Part of a small language model's weights: 12 layers, a variant of Adam for these matrices.
MLP neurons of a small language model. Each row is named by its layer, matrix (gate and up: input weights) and neuron, and shows model dimensions 368-623. Each number is 128 + 24 x the weight over its row's rms, rounded and kept within 0 to 255. Numbers have three digits each. A neuron's up and down rows have the sign that makes its largest values positive.
Before each neuron's rows, "fires on" lists the tokens most often at its 100 highest values on Wikipedia text that the model never trained on.

fires on: "2", "1", "0", "4", " had", "8"
L8.gate660:113110140140154135120142115127135105095105109121125117142161100071108103138142107122146134167120131139127103161153148123094077159176133093130126117113087121126104158168185101109121158120158131133143106118138095107118199129122147157108111168131106147091156120078143124130134148105145132134128121122139104111122126130081120123123114126075177126110145141112095081152120062117138076120112151112105128061157114161077111135115156171078130121126164141094121175134126134146103111132152095081132124103135172150104117149113098133157134115135120157129102136150137136129110137128065112110149145159146096095156167166148141121159125163126152145135167169102094125127151110107090144124098136147115160124124146145110107129088140099125104137139164134077143148128176109114140141079116131
L8.up660:114189133111114106147129155158114119133163103122161128155136141113136131123139135105120142111146168090156078119127141092123131099138142129175137128130139131147134126136124126113125125154120119124131130140148101137094133129119105122157170141115094091192132183129120110134121084144131094145097143139140099119104124160178120143142150137131130189147128093121136092138145171064136145108060133122159105130113155114091116142091103162156157151137093143080127086111088142144119179147116121132138111125102098133106142109155134121097102139139111094118120090078128111117171146181135132120092128163089124120127151140087152117133121126095126126147103120093107133117125134159149124136106089135171127130092134114129113161091154104080179170129156174135124137147111182112135134093084070

fires on: ",", " the"
L8.gate1878:117105122143089105147093095134148117156108152157140110126134165137130152116144121103114171146150119098159117107120179106161104135152162103147149103136148102104136145110150141154122116198147113092149151150163123128110148135157111127146131121128130105123122155150140094105152104110132143152144141097159160158133093149110126138156180160159171133155109086130157136127136139094114125123168167133158140120105124128110126111136109140138121129106135166136124128119141109114152138111150142145115156172113140093118141136130183077136149140094143118121140119117128097141106138113146177113101087110115165112128113155113076127123149138141123120129173140145081152133134129146159172100142131154138104137106135155162125143139101125120136122139125154139141113130139167156126162146110129
L8.up1878:121140130138150144140136115137131127160167115113143133127177119124139127162131096127116146115137133092149132078153145133098106139102126091110133163152094148158150168142138105135152085118093126156139104116145114104124119148153121116136154146148148089115113156133138094155128109140168142116130098131188143109135128141126102108147143126107167144128129153113116158117136159167160127120159125146109136127140110162088125102149109133137099104118129071126100096141100127140127130141092131094158138112132110148158088110107145102132143132134156117140149121151156077118121124145119125094110149134116162138175147130108109178196110156076088119148090159103126100145096099085128160089167135119143158166132116116116141157135117101158115130141157136111149124111128143147147154127151118

fires on: "1", " ", "9", "8", "7"
L8.gate1104:110123131131164122144086136102128067147108104160087130135143129166108152193142126142162094137132127075118124129123112170114162129147099139138109184117098119152136141130155160174106126103136114130154150080179110146103182116130120154092113113121149153118133067139143131133113136172112122135147077112146132084191126145141139106115139136157118154095116132121102124114131123157107118099094102151154166082128089144140122145105138149152166106129147098134122111156133093134116152107131125160096125096100180125142115156107091092105135142133161119206129164124113118094096113144140097167134108146132093090163131120118144145088095116111125125111119170073099160128103143149130099111135124156140183129104106164136108106122173108140112115116104107139134155108121131115148118098133110
L8.up1104:089150123096146120136142123119156137164111119074109118149142115178140126101121109145117103134165137139105081164174126123110104115103135078124077131172119116110136143138138168106077082111117164119104133140114124129138143116150109065145124162137121121136135111168115122152141141156113101190174118167138135146135139163132146138159103117129128094132138115141125139150116127116112136129101144088113095140136107155126130123107132128114119177146121177059141066155117128106124136160153163165125126090154113122111133129144132123099129122119080081106123141112143169102119126164149137136131127095160073074112158171120091117112141154127165084096182103163077111088124147121110134172186164151139085116147134098156148135126172120119145121150120125108097162152160145141123133166136107

fires on: ",", "'", "3", " of", " the", " in"
L8.gate253:081133137140135141159126128121123091124124115161086132153130107130164141115122194100124167113164134137097091097098152137139139118100122074108139216125122098105170122133114121157151090158142148105129082163160129099137150140180109194120201147117134167139110162153153089151136074102137141115110147087107158148166093102140104147125139169150113130143128105181148159087115149117135134108166084134136123127141110122103146120141092149069147157180131141072110148152210137174138146133132183143122136174105151130157149126160094114160098109103109096152139112132154139157176138118171150144101120141164132127134128106133106151118135117122113103125149140116137136179091137141149124132103118105124129102126179168104145131170134117165122162093119105126118109101127107145100145123110151
L8.up253:175144130101123164109145160128147136047155129140180109155106164154135130183087149137135095105102094115113140109146104097163083141159141138110078112085126108116111135111154087156129103091065103159176138127122148103094116136144130125108128147148134134144072118096132125157114065100137146141121130142155123133082168106127114171143188126158123120105123138134120066092090153120142165148132144144148106127088146159114145130167101109125160108134100095142113124103147160099079108124120123121158131109141148119129111131101148114208142160142149093113108131138135115174095134123126075146168114175134167106108134102088138160156133132115102157109118153157133132131135138129162179116136127118162138124092140095154107116149092129139156137152117140118122142184154104140138126122131142

fires on: " film", " album", " company", " band", " unit"
L3.gate564:147078131125127147122138149189162120120164126138147184096090112161122138139114146128104102125097082100141174104140148133103119105157129135109124133129149128167138165080124145147137085101133180084093123114123134123149127161139121161112160165115118153136121113143124142084087101117145102076151165116118135139099118103133134163137109091103108105124149138133182118179115086113140158112181154110152141117119098159136141156152106144133083116134115180118114126089083125113115116124144109122112136110124126120093134131156122160116150092086140093105140127144177123159123158142139125133125084155134128110131102156156143136164158132134142089130166155105133137069113155160132132176103116157113126170107123160151123086165121170109114093180138107111137134102125143122132126162129113
L3.up564:179125157110131111109137100117131107147113120151103155155149143104153103111128131078123137133133145166127098131175157123163121146172105165168104147135163131096082096136192134155149117116160120141109132120102124116127098099108116154139133134146159151128088120128109146125147130115152115176143103140150135108152114102147141177162159104130130121128103179182083122117126111147134087119168143120127125120119122159168154082129142136128120126145140137159171135124115109092120110098168133158142131116145192129084110118111151093169162109118075120138157180149145156112115185110132128126101113124116150103146100119123135106108112142131144132141146139115140102152119093145086150083070142134073121127143123142153099129126123124089170116117133139115150163105136157130126137170112128

fires on: "8", "7", "1", "4", "2", "3"
L3.gate1628:123121106113143098130152102133142103127187120141093134144096137136172116095138145151133136118130104098129143166129157132149124105127144151178129087151135079078146156109116094123126074153114124167118116123115133104132185142124150170100126117087114103148168087157102116142119134121160110135136152147119133121182090113123106122126096115134129133130095143142106116118108109152126130112149083175146123149109113105167120100104105154099152144150154113166161131153127105113140112148158049095117139138143130177148105104168135152111142134119124093137093150125073084132145133120111136158093139115142121158126164158149134142150123145142149131147097110179110150140104154120150144127138068124140143148083146112145126155123105108070110164115114122145129112092106104113146116188135138
L3.up1628:154140091142107109128087104160114119124161134094120124141114095205135162177098152090139125105139154129143156135101122107101168122182158136119132141134146127120134181134108140121134141134146092129138147160138118132149141129124131123134147134151104158125129100131159140133101093113158141107119145114157130151150140136138157159090171114108122096119143123143105142127122143112129163143131136124156137148130127119155129147137138082116099152141100115142155137112159139151164164128124135116102118090084162118177125114104111158141086150136116166144144099107108153128101122127101141115134137144153101137115058121095176187130174148122152194170127186092127135115136132126081123112115139152142119143152085166109155142142150103127126126146109142131145111167158140158130134063121150

fires on: " of", " about", "es", " on", " to", "ing"
L3.gate1646:187092104137147111109150104150125126139113133131131134120108136146132122091148150127117109121126101132129127088119104151123173154134124153133110091126110136126138109153138126086108135147113166148138085173131139167096139141152139122097157105175137105108117106119120136172138139120118112115164129153140122119128121127172133172130102050124094138104119098097175118139141120118086111176131155120135143048110133151116081153125125118125134130143145146132148115111123116126136131118148174139093094127128117115134126156124136141140122142131118147140121158153141113081127084104150147173138112147133090167159115147151142120126142121119111125120148084097159095131135145109176079128154110129089141152134151153159143094108135140118134101110124156104100146046121118114122116142132093
L3.up1646:121111136085154128108147128155157091103089102098117125137130091198124138120119156144121122088126148120109136108143106166136059125133082093131147168094142124130119110136114110143192093135122133133150100157151150096110168144120127123176124117142149140116100127134108132131119070146132129131099083103137092157164089096165134138111170137113088141125123148136114131108145107105140152134155132148108128111167112091127126168140123161102158150157133178146094129136109127133136136100157134184114128167119141116111152175146085125112121132102130110109113160144137162087146129144126174162160131145135167184135075108171171104125144110120146109136092097162149116098129143117155124157216108135134112099112203082111119106098104151141118117115119158096118118097133097158152094157143157

fires on: " and", "p", " Bro", ",", " bro", "ö"
L3.gate1651:160104122128125149119139084097120092155159131111116140099140138138125123101159088109110095108131127054155084123130127105065150130090116142143119154140163109150126152125110137154116162144090120166126119108152157128152086167140132148110101101116131128136141081122108133147111135113093096135137121087160158104162119106121135148138148138108116114127104123126162143138123092190074101142097167145093127137118111117118139098134164106110111123119120086129102095151106107150153136104166135125147121149131184124153152096123115120173125151098123154133134128106122120097097154112108101137096090122131109143148124089111127169090125157162158133110118144117149101113138105135168096118107093126112118130150153174125183140115129165102129136145118146114096140094186102131109141158145148
L3.up1651:111137149144116129093092126119126095156113088147127077117140121140149138153126139138151122094149058057157126141113160152153139126141140122109139138142152106099150115159131114136151163106086104129120125088142130164133149154154123134144115156115121100120127127132122116116114155157097114115102128089110147105136137152112132120126149107124113151119085111127119181165093135088155134085113128112098133140121078126138159135126131133105115106121124118158149128137088116119103167121147175124131113109172127105105078110084125091120113120151151106094104103128106158101095199119180154128122131118165078139125129111112138081084093167154135098185095172124110144119158123135092143140134140098147148154126114140127155138109097102132119162121140145128141114062129117153142098127139135

fires on: "ing", "al", " that", " of", "ine", " to"
L3.gate671:127109150123130095158138127148099110144120160136120113127139143131164113108133124179140123136101124131085129163113144158144167131129100121133123151093133141130145128112117124112149129130128126125158154174131180124120087132118188133166164170112120133116141153127142113142146129142166104091138098144105110140116111134145124123122128073144102140152141098118147142150111125143148105123152176115119119106125120084085182130137128139132121152131106167120166097143124101099119153119142152114145171120108087115133156125169141141156143101107091118105131123149142130128164104162117141133145121109131098127111133176117150092175129138120122105108134056087114129115116111099137106083177106126092138162095096152119125174110129117135115113141100108106156109122183097112189107091122119
L3.up671:156166139066104117136117116087134108154113124102133114113166114144156063112075140121114139144098137096130120064138119142120103137117113113138105124144110142114167143117070117115056136131129106101086119118131119147153140110109125145114149151143104092149134128108159123122128136140109110142110152148111102112134144109166101133184094157123130089169124125129117147127135104102154164146147148148138100142125151103150134110140057194165122175098147179125135119120112185098130151089142121186113126137125118090154142147124109099101113164122126077096101130156120086118134158113133138133146122117086153118152122136128101145163101111126144122166081151129144164073089123120181133141138086145150139135082137123068098187146097158109146147145107076116174127096118167109141121098153097

fires on: " and", ",", " Bro", " or", " ;"
L8.gate1870:138106128133125123142102136112109169138107121169155170126158186156134108143113136095112106096101127108165158137155138111107147134115124137138147101147157080137122112123115114128146189149095099157138176089115173121119160159150151148168112089118102156120107112143210125099106116096085084085090101122184152138166132111103122141139165137101123159138089123162114134150099137193171141153152119145112145150144131085149154099134128136113109135124096104134071130140130118162125104112138118086163105112114125121093130129142107130151113131166140102167109170133126154152086138109085211103136107102108147159149120102161165115121108128100143148121152109140157088094100103138130145121116100138123119126159142136132135104115119117106189153114085196093157194125105126109100187111184105
L8.up1870:130156128121149151120108123128171128147120126130079083092107152136122118128112162153125074137082108087114167151099090153145090116184114131118153154111114133106137111091172108187144094154175167106121143137173098116112134146086155156117113116162135132106124168099119104146131085136152122090140081134113162109089107157124123120116173150129122176134132130129112107133129129140163114145122106116122125136145108130137126157114100144103095121120077148147136154130153149141133110167118123132092147114122156113136084148154119134138148122110157172153114160132113096103130108133120138119167160121131143180137104118081165110122099113116170129144116114127129142135134148141119133126155083135120107154150155156125112139117132125148098133135144116102160130153137153093125135092102142

fires on: "1", "2", "4", "8", "5"
L3.gate480:132119112124115114128152134134120123118085073111146095160140145105113141111144134129172107118186102087133108129118137114127159150183156185132135113130150075150105131157146128126162138116107139147110119134102141130116143149158123088119108124142154160127157122149124105163144120156134114146145121130125158124172129139159181169107127122116166162117118126124117152173154093105118092114106111109093131128132128103115163091135114175127179146168180120100086158135144147133157100104122097077086143105087155095143143097132131153123180097142152141169111071096150067148145110145145125081100091163166118119100145096118145097139158135116144094112112152162127141092111142127116112136100143125136114098126131131129144145085144159131088101131141095150134114142136148152125132151162126
L3.up480:107176132104142133116135075129113101132101121113142179187151098149124120145154107130121159110158113114101136132127142150146118119139184120130121145155116113158146127144110125126119134119115116118114119134152128167107148095138150122154129124125146125110169152132124105096132134170136152099165132158146160166155132132092134143119116135161110132160087119143098143089139106153191133086149113127138116137121113125169150104144152122143155127133155154145136125104124102135112093168135113110118163143130114132111138082130162120103104131139151101172114123069137132120140089082078157110124110170096126155084113110105115127123115145103145114085075107131109130084158109166065133148085112136160169086126120163142147112082129121126160101131129129090105147148128133094144118121133079

fires on: " often", " also", " to", "l", "ly", " still"
L3.gate1944:122126130117130127129148130112150136159119110089123113097118129145084124102125093148135139184160120127165156111141096175139140117148144127112091147116164147120132144100148136127129119133119150098125110119079143126112155125091080132131098125085109145112106123099073123187165119096138117140120133115134150114111133112145088126145085135098109109131110134143133132159085039153063105139161123111129139118082135120129117104097117098141092107116116132111145187142139092155107115134117169106102157146102075064156117165157111124128140112159126160132087161112073137108133122064150107095111089151150103128069125152154105153115175147110164118123132118155140144134089160137172137147105134113130143163155092135077133105101151135142138106176139130134130102121121143109108101118153116
L3.up1944:121163152152097106131104101118082096121148113121124123138172132095130159103130121107161118189121125123160148076132094177116145110141144141180152127123126103140153057079116120083075141163110144123128119085068107151160181134147111156151097183090121121157134154118124144085129135092133135151072151125071150136141078173113176114115089115120123120102141100123091150085188141123103139141130137122145117168134163107150121144124126111160111102111114142098157106136126171103117138117106117126155112116104078148098095110113110119150133092116079158111154093166150107132121145125118100167119137119142119145104153143146138124154162122117126129148140120117164141104129145132100136107103056126145112090154152137125091116087139120108136176120099114118105160110139117109133123100104135

fires on: ")", "ar", " m", "\n", "/"
L3.gate1989:121128119102106130132142105126111145162112107139119139132159133175114144107096100140108132066165156116121123134123123059119158122117142085145158132081107126135151138104143126167149146155148133109169166165108130168165123096113119154119132119124126140146169124139157143100118135115125131118133154134155174120128097117170187136157114131153112146102127126152122169129087121121156118069154129198141090094152084118166126087135112115166078083109140180079098115124132180084138129152159114146111105134106121148126107158169120135121117124124116126132150135111163139108149139160161158133079117107150128142140165107137153115104117145130080136118167123141173081101145127146060150122068065142109151119119087138132129130156097153135071113147121128110088099143114138153102087150106110
L3.up1989:100156160141115130122116085143101112104140106103107090147104139152112126098154127131160145135130128138154146113116106090107133087076159116125107130145158132121159113132137183110144116121169170110185136123100131140101092137112127105165118140170137094126158092136168114133149102115086115109154136115107168101149150122117126148135141159114092161113111129146134129100136126113110116101135158102120119109124130152105108136124125104119150105139115180119136104112101181098146138144150075130086091109140140129124147101134088121133142108107128136100131119129137115125143065154156123103116151120115136145125149094095115160140141127109109191143159084123127128121127083118096151176147054119157139159159116097115120143094121121116136111115157137124116153133136158144114149086061164

fires on: " to", " f", "t", " film", " not", " unit"
L8.gate1419:143176134158133104135108147146110122143114129172190154130126148083127159114120105134152104096084088113134136121120155138117090140167178120116165082158139145135128113112140084148105104132123149072146112152170131117173139113162119140119155144111139164104156128149133103111127125120133060126111120160103122141133077169147145161148127101096100122124136158111132118157132120077135131127158114109132089140146069120132149163135150171107106150123120155112125124153116126112168156093131122136112125143144152106093154121141214144104122109158083096150150133154119116112135134086182134143091095145117133116108147133142123142154118141100137145104118141150151112152153158149087152161109141129135090144140169117115110157126112117121132104108115117138137093105128142117147159130125136
L8.up1419:107147186110123108079121128122131151135135130183142096101151096092111152099116134114144078126117170124149138120132087107159104106111129094088159136080123151141178141182093097136138147087116108120133118137120146118118103095149083107114130154114162114113163124160118120145140106143171141189156135095120144139095076117116097148144137127145156115138142097136088160149110134132101123124121164139132116124110158119131125130203106144113123110124109147128184095179149119170125139147137121109117124187160156101108149094101147147133162114152149108154145115112100123125148121169116104099114153106087133108128152124111113156141092153077156134118166120138160138115137112126105080106136178150063151174120140098130118116123142128121098109095116097141110114111129105121156166147124139

fires on: "2", "1", "3", "0", "9", " "
L3.gate981:131164124116075122150121116150146143099126162089111146117157145108135163129137175142135080121102142059147134158130165086108131120141140172177126124123095093100139123155146134101121083132146158167125098134161138167144146154149116122106167148098149109142140111119083075111143129136101122146092099131114142123118134141148163129093114143107160122154123131150173112120098098177110156149138134152103146127120115131127152157144138086149142181123198080156134151110127107113134100121141112140123130117078110130155095097103108166073127107149118118152139150124133108139126168086103118141154110136164153134119102141101123170093114134161124149141107137163127134138147112124124106141157147150110114158114081153118112106129169138117068140141124115119161105141093121146135122107103164
L3.up981:104127137083133149157112147147162111115145119123120186184109128148136170099141148143146119112137095104121123105124098160123179122153139143122097111187130107172136136149111137108133124117179178101118100175132112119109151171130151148163181156108133183107139115112087107171168175149109125167111111158164130107164088137117147101144179142128137117155131128146139132096109083133111152122113121148170116126148148133167153167120158117125079123112171122106104130105106128140191169152128131123137142148141113132169116124093127127107123138134115149115141100080157111130168122110107181096119107107118162163118124111117133154113114112094109142104146140123104150154122088126107154124166144100155107181135123153161131145109138090131150123182118122066141116126109140131127105167158144

fires on: "-", "4", "9", "3", "6"
L8.gate1825:113078159164143163112062148139096143116145170132143139169134146135154106135127197179166135112132154148145172096103113120164144143141132118116155136181109095112110098103126122079151164121110132146140123110145126150118115163148145139139091126158147140081159141145122158165094116112108111132101139147128134163147115154135157115126133136098146116139085122156102130105092093124125166148138130132149112113094128152116116181133106128118154130189171146159102112159124181131153093133145100084176102164097114134148117132180091130124140152136127079152141129133109128124135122097168139150128134177121099107143129165127150163103190130130122117113175110113102100124108129110086093117130129129147138134164105097104132089070147150143147095116170139115119146135129116138060150121144140
L8.up1825:144089088196127151101131178142133132145144083092125130139102120103080112108191144131109124119127091119116067163098166158136123133140119143128093114103111146107145128100168159168135132066094127110144150139086118134115133145146101155133159130129118169169131145122109125096090120107102148159141145090178151133123148113095129168157143081125164129092134115095155099132106134168149071181090118149145129173119099115156101125128097144102101109128114102088170096165085143101105160109121127124143140083172139092150121139140160112149072147055096119104127146134130110143115111145141085195144129089145148142154110113111126106130163129139090118093101149158075143160146115153128126141124145111098101140135128138106139110097108131106090114146106114117135139111093115168114143111153119

fires on: " of", " to", " and", " than", ",", " from"
L8.gate570:173146073141100132100146083151115142152106102157127151104132120156155120155130146109159124155138091126122135151098138175099123109168102143126114133151142081154083153089172091136135119154124159129130124100109166201163152143053114139191161139110163166103123167141099121121132072105156104111103153136162124123151157123136151105150116101175126125124072100096160162157137125103119190126118099104147155160160183153114135127128109103135140151130098138137100135137104112164140100115136173153128139148116106152151151112145123107131128140140091121104121101105140088155153106126097135116164097122130120162115119143127099144160125141169147120121136113148118091130104118174174159156162120153118119113133160165160119115130152122110110169161098142122124130137101121180130100112158141
L8.up570:123138115165135086131146173120149123094130147143138138099163097127092153153088115164135145154103069106108137108137148133115138131139116144108145136142114139186127123161144116136114140146100115106107122181148136102132141157165083131136129099139127139142142124064127168108150146137130140135142121129104152139131081128165104123154125081088179207147146129053111125149123115149102148138128103175151146088130133097114154070125132129145114138151106126142110145154144115147151152140176098143159098118113096163131130126165135105159118132136146132116128109132149092090101119116166118145090145095154147148129154157130112101109139142124125112159102138117109120120141120082089120163141107162108134159082135110135163116115130091187132129103171160167092162108146148166117154139159117

fires on: "3", "2", "1", "6", "9"
L8.gate565:075128130122111126123123105106141072153142141159124170125126154153129099128119126157105139117149145135111149161093104106128145148098181112123161098165139143127110172124129082146163110143153127102112099134137137147127145131122098122172153127064108096091128128150089102141136130141089118143146146165149117129142126125113173150114108134154127130085118090103098125110124147147098124123154098113120114134122128119066120141117112103139098129123140127098126163109117107136119156149113163130135103160150204112137160130148125121116103085135131141156141100099153137133151159099171128175124143149136085094104174146148107113118157133139119083109117118080145133104090117145136135136075114145125162124129133133139109110099159098113128122116122140100141127131128108149110154124154120
L8.up565:184128127162127147175114130148124132118113093137138110085086075136106136118125082168150132130208147089117136143091143160107104138111128149128156145121135145141125133131179110169164147115126134130110136171111148126109141116147136149113147133100146110129144105110074154134113133133099145108144112075143096137175123141113154168124104100173137148104132145175123138142102097161136092109155089120104135172111138141095110125153144166155147103095113099152165143173132163138145124137131091130146085164146144134142099147144137161092154162126133103117099162137104126096157169078199111140097120160151173110112123091100137111141163133117132157126111111150106135157183128136140113146143140087124143150096137122121121173139149151179080116138135130123133138153116095087130115167128135

fires on: "0", "l", " to", "p", "illed", "at"
L3.gate1920:101147168114107114140137108141163133174130102121142101131145150137104054125120146138116133106125166155169139117123125137138116134172115161126100117108123133137089145104164156126153109159166159152110136100126149187088122154098130133152146150123106129176105133124121141154107133123131093112114150124118109141132096131157135139218086121155125094127063130116146162145134116149138138139120120110123119109101154128130102156116103142142121153125146159077113117113159096126139143136170129111130130118098112136149121125178116151118101102142135127128096162168106152140102139160105168129122114109123092146102133167118130151116173147113088129128148160117134102115171160149127109105102079113103154138131127116075158149070076150135119121142158087115140132142098084102169127086133101
L3.up1920:080156177079111131137139126140087086136102089124087104170159104142131096144129123138149125200132132130141176107123156106137108116153144111107179128144122119093120129096102138118141109095082158114116128115137143119128143100122138124147123149102121121139168125095093129126136143090120149132138131115081121132108127111089091124145072139160154129161162109120081132152158114182106096123083113144128125146102138095126145168117135121134107104119154136091070163132128121169083119101136101082120102089120074128196143103161111128129164124149120136173115136136138166083134124071093146082118151118114082104146120127160139124107144142147137172125137113158095171148167131124111110093072151135112111163109122156155101097130117126130138085168120105130102149158111113132161133155132122

fires on: "ch", "at", "o", "ac", " of", "on"
L3.gate563:136131128110144093128140126157120123109170155105083153127157134136090115057120045135114159142150126064125142144157114129050123113133179111094133134127113131169122109121196144159112148097119099119182143079099106156131186149123153156166112145098091152088100150159129122145118106129131096146089139107122158152134176151109092134104096108152160194133165124154164145120097118153190152130170127123193150096143118154136088115113116140093126143090136089085122077157120140131119110154121179086108129109100170144109091148098135161110174140135134143156118136088110111148143120099113106108099116156131100108141104172122140132155114126157180142091105122143147106121133121084138089154104063131112070126146137098079106070145098166104109142129145114145108151132154122153152140176153100
L3.up563:128094124118112115140142123153129103122141120127178131095117132113163155136125133074117140158110135109100119116162159167098124147151163164142146115119121083108132092103149151087106140102068098127161123127120155164142088131110124116134110159156124149142143115131126131125169124106131120110110104105147092110105108149133134137116103133119094129138097087143114112130134118145120114128153164174158160144118150096102139160110178142136141118110136094071179125141126130155138114107114100155159175102137126138113152139072127087117113144133145124116186150110153187156139165130110135137131120125086105096117112108110160123157145138079124188157114140116129114155092134163121120119063166114128094102127102113112110090143147141099151107155122163124148157141125147159119150097158105

fires on: "1", "9", "2", "8", "0"
L8.gate1882:112163110170095113144104108146109120075115075179135166092136125151143116119160099150172147149103128145085127167163146130104094113090103123096129091136115141141128127141143105114119128175146117160156094130150131104140149126101128137145145113149141152156142110114110119125123146157111082155101117139154117134156173114164134077102121126139126162128108161090139160100123151137143155124165148149123141111093135114146140142120129156134189075086130140132141135158157147146130104135118143139140118115141156145138115142086115144139122135103151138155103123140193148129082139126114118093117104140129163131122086088121159140171137154104111088107144143129093113151126111141154072141112141099127141119089131150101134124082113109128114162136127078144125137107134073147146103144129173
L8.up1882:161107131146166109130158106110115078126139138092132071150142135141148096115131142125137088151091144099109129080150087132119085127122144100155147167108076127128144121129166104157124123080143132107163129103107137111134110104164110129129124141140127149131097084120128124134138131153121141106131133165092178138137111128119173091120162152153110162128129138150109144153145122187133108087101143143102120154147115110123139122089087104072144150117111142102085111095126145106104127121135115131128127139120140154142159155109121137136100113073117139150105143137129168101164134105111087140141164094121168080137110123124156129131103123129144126068121108138115124108081100115104106149164095112124123180158165135155131133116118130157138117136079111113116134126102156124133139151145136

fires on: " at", " of", " in", ",", "3"
L8.gate1007:078186107166097128168104095062134161155129130187155146143102139134129147123141093148110176142137152122132157101096117121079141149174143154129144131144131088104098141113166156144096140157072126119105152104149126100134157139141124126095109165143160131133143143130156135139171126131129165155116121137136118082139118170101141123115111147122139117100149124153183128106093142089121111149137110133121137109094088121119174085113100100123117115118119099128103135162152119167134127111134117195141153166110168098114056134101120158126166069087133098145097115143133066094131153118124099131111145081122135094116136109115084116087122133107150141133170098112126113141143150115150147157087116132121156113139120089122160127121120125139100168132108127124087093122119138128139158115152135
L8.up1007:082133122129122165116099115127098121115094141142171137112145095103122149145151126136139161138094132130090117114114125114120086111137128092105098128155133129176126152161152135090113120114119124113170098122137079119118100142088125104109157147147145112137152138081132091135186110139107145169111156144140137141103139072175092110148096098099132163131122059147127154100122149131102093108110097156169146116091124171085134112130129107126105135148098134189110105111183116149135124121121163152143162096138148104123137119091105123123168107134118110091094119107131160090101131148115123168165156166150091126111153108129091166114150106099115143143119110159127162147149122163134148167089132118121142165146161124157123149116108138116092111157134124100139123144158139147123138148145103

fires on: " ===", " ==", "===", "=="
L8.gate2338:129149142089140174178101131156124131102122108136137112165136107125132124106113097139131096112142134124101168096133099132100111099143163077124140144133123093130156088111129115088085122119113143151100135144117111151163129158114162160129107105096143122131109119124142120127140104104146150105108157107078130087155097154144107125162114112144106118114173130139142149113117126157115139125131117141131144103147102134096121143119090154156138157104129125146080092127173184135155142132134136144125108129165109130148147104091165124136110110084127106150088108100141091146110102118143142099133121104123139127153133169086129147149137147077126150103137143082107144114134131169096156128080148150099150116103131123111130137066133156102094115084135111135133107119101126114089118140151101
L8.up2338:112139132144087129107146193098130183161146129146173106121133163150140117143173084123084124149128144098187094095141125142165135123101092135111132138122060128146134168128178140146162108152143142113111125147119134112134120106146106171153150180100187103159110142133098148133096124152094139127118130150097107101128143116089129082128156135108109149089102129132163140096138121155130092101135109136149085120128119112096148128154129146154121087143114121159096129152110084119119109142145106087114122126131156154130139132163111140114128163115116153090090106101146110080105125133127135112132140078134150137123138112154114150139090149168121141127131098148129127097153134121142120138132123099157117133123163136138154123156173169102111124130129130130129167117119116138171139132127167

fires on: "\n", "ing", "ine"
L3.gate2054:181125130107113118158123065101111127148113107114097125108111146169124112126151172120120126149147157155122124160146136104120139158118135148107143130130102086172142148138137140140137148176122134116099113115101167111103108101143133124118168160146169113095114054110126141120121156120117113125126118107178124099172068122149149154107123100159151128150086114113127135127126088148109142121126095142133134100134118140127101141122137112175146141112150115117119120145110085118109129112179132116156174118154123156100131153087107123126131127173089169136136158121137112096153098136137137136113123134124124147162124143111153120113128135115076125161156114091099093144105133126115133121132100112146143103155120086115168121119112155140142150141148111068098088074106124169148173130130121
L3.up2054:163131141148092097115143127113112134124128152135145141145142090172095155158106128200104138133121115125127142101087127135144140124082175166061120122105098061139134156156112151079138134109124116149100118116096108147148169131094140124145110110118136139126166059137095106149134144143116125101124120096104130117153122143124118146140094125075132141102115137157116108096176132167129140112136112116127157153102094135175137144130108145140120119102126154099114153161146098149132109145094082144111159155152113159040188110151162203112131123097132153136143119121111154140162088109113137139126161115091097142134140107126127179110134165155147105120121112135103123120128146124071124119122127128113167138168112140098110103153143091117129125089112125150107160112166141114116132068081154

fires on: " of", ":", " late", "ing", " life"
L3.gate1931:142138121139133086145118086124163125144109156128130142175154161175128091131122090120131139145188120114135090091118093160138127114147128153130112162097115085120144125144126119103178127143065128133106117117126139119118101111110127189117123141136174120133113155117132118114140108125126080167137110110155114139168127184158172167157093111139122109135083123177104071117113098154108135098118099095125149150128124134132142132084136117111130162113141123143163128123134130132149148128158146149150134143148116167137134111130122123144164149142151132119155107090135148160109099164103110142098080114139150127128142119129119102128122137151064117104133100160149122132122126118100127094095135120138151133121111136106147120114142147128124150138178135122125126136105115124137101147179125
L3.up1931:104132127139137104162155123120151119142134167128111077134131156132097124132127166170167124134144118112079145137150113145081176119143188165109154120125134089121114125135148122098152128148119141155118125120126114094143152132119142116156110125132073130146090120150161100134110128093169148141138076120145141146137083072158138141139115156092126098133115142125082151118146136129140129107103144135157169112132114099144130105108083151148121136143105175116158182178074124166062148075125109109191131134142074158080136137157113110122126104119112161154134114132084140118099161070159135107134117147158124138122139163102175152126166141123131134130125133087062144141107161170062120158104120144106128138112128136128123165157123116102128093137135121153175137106135161135122153096104114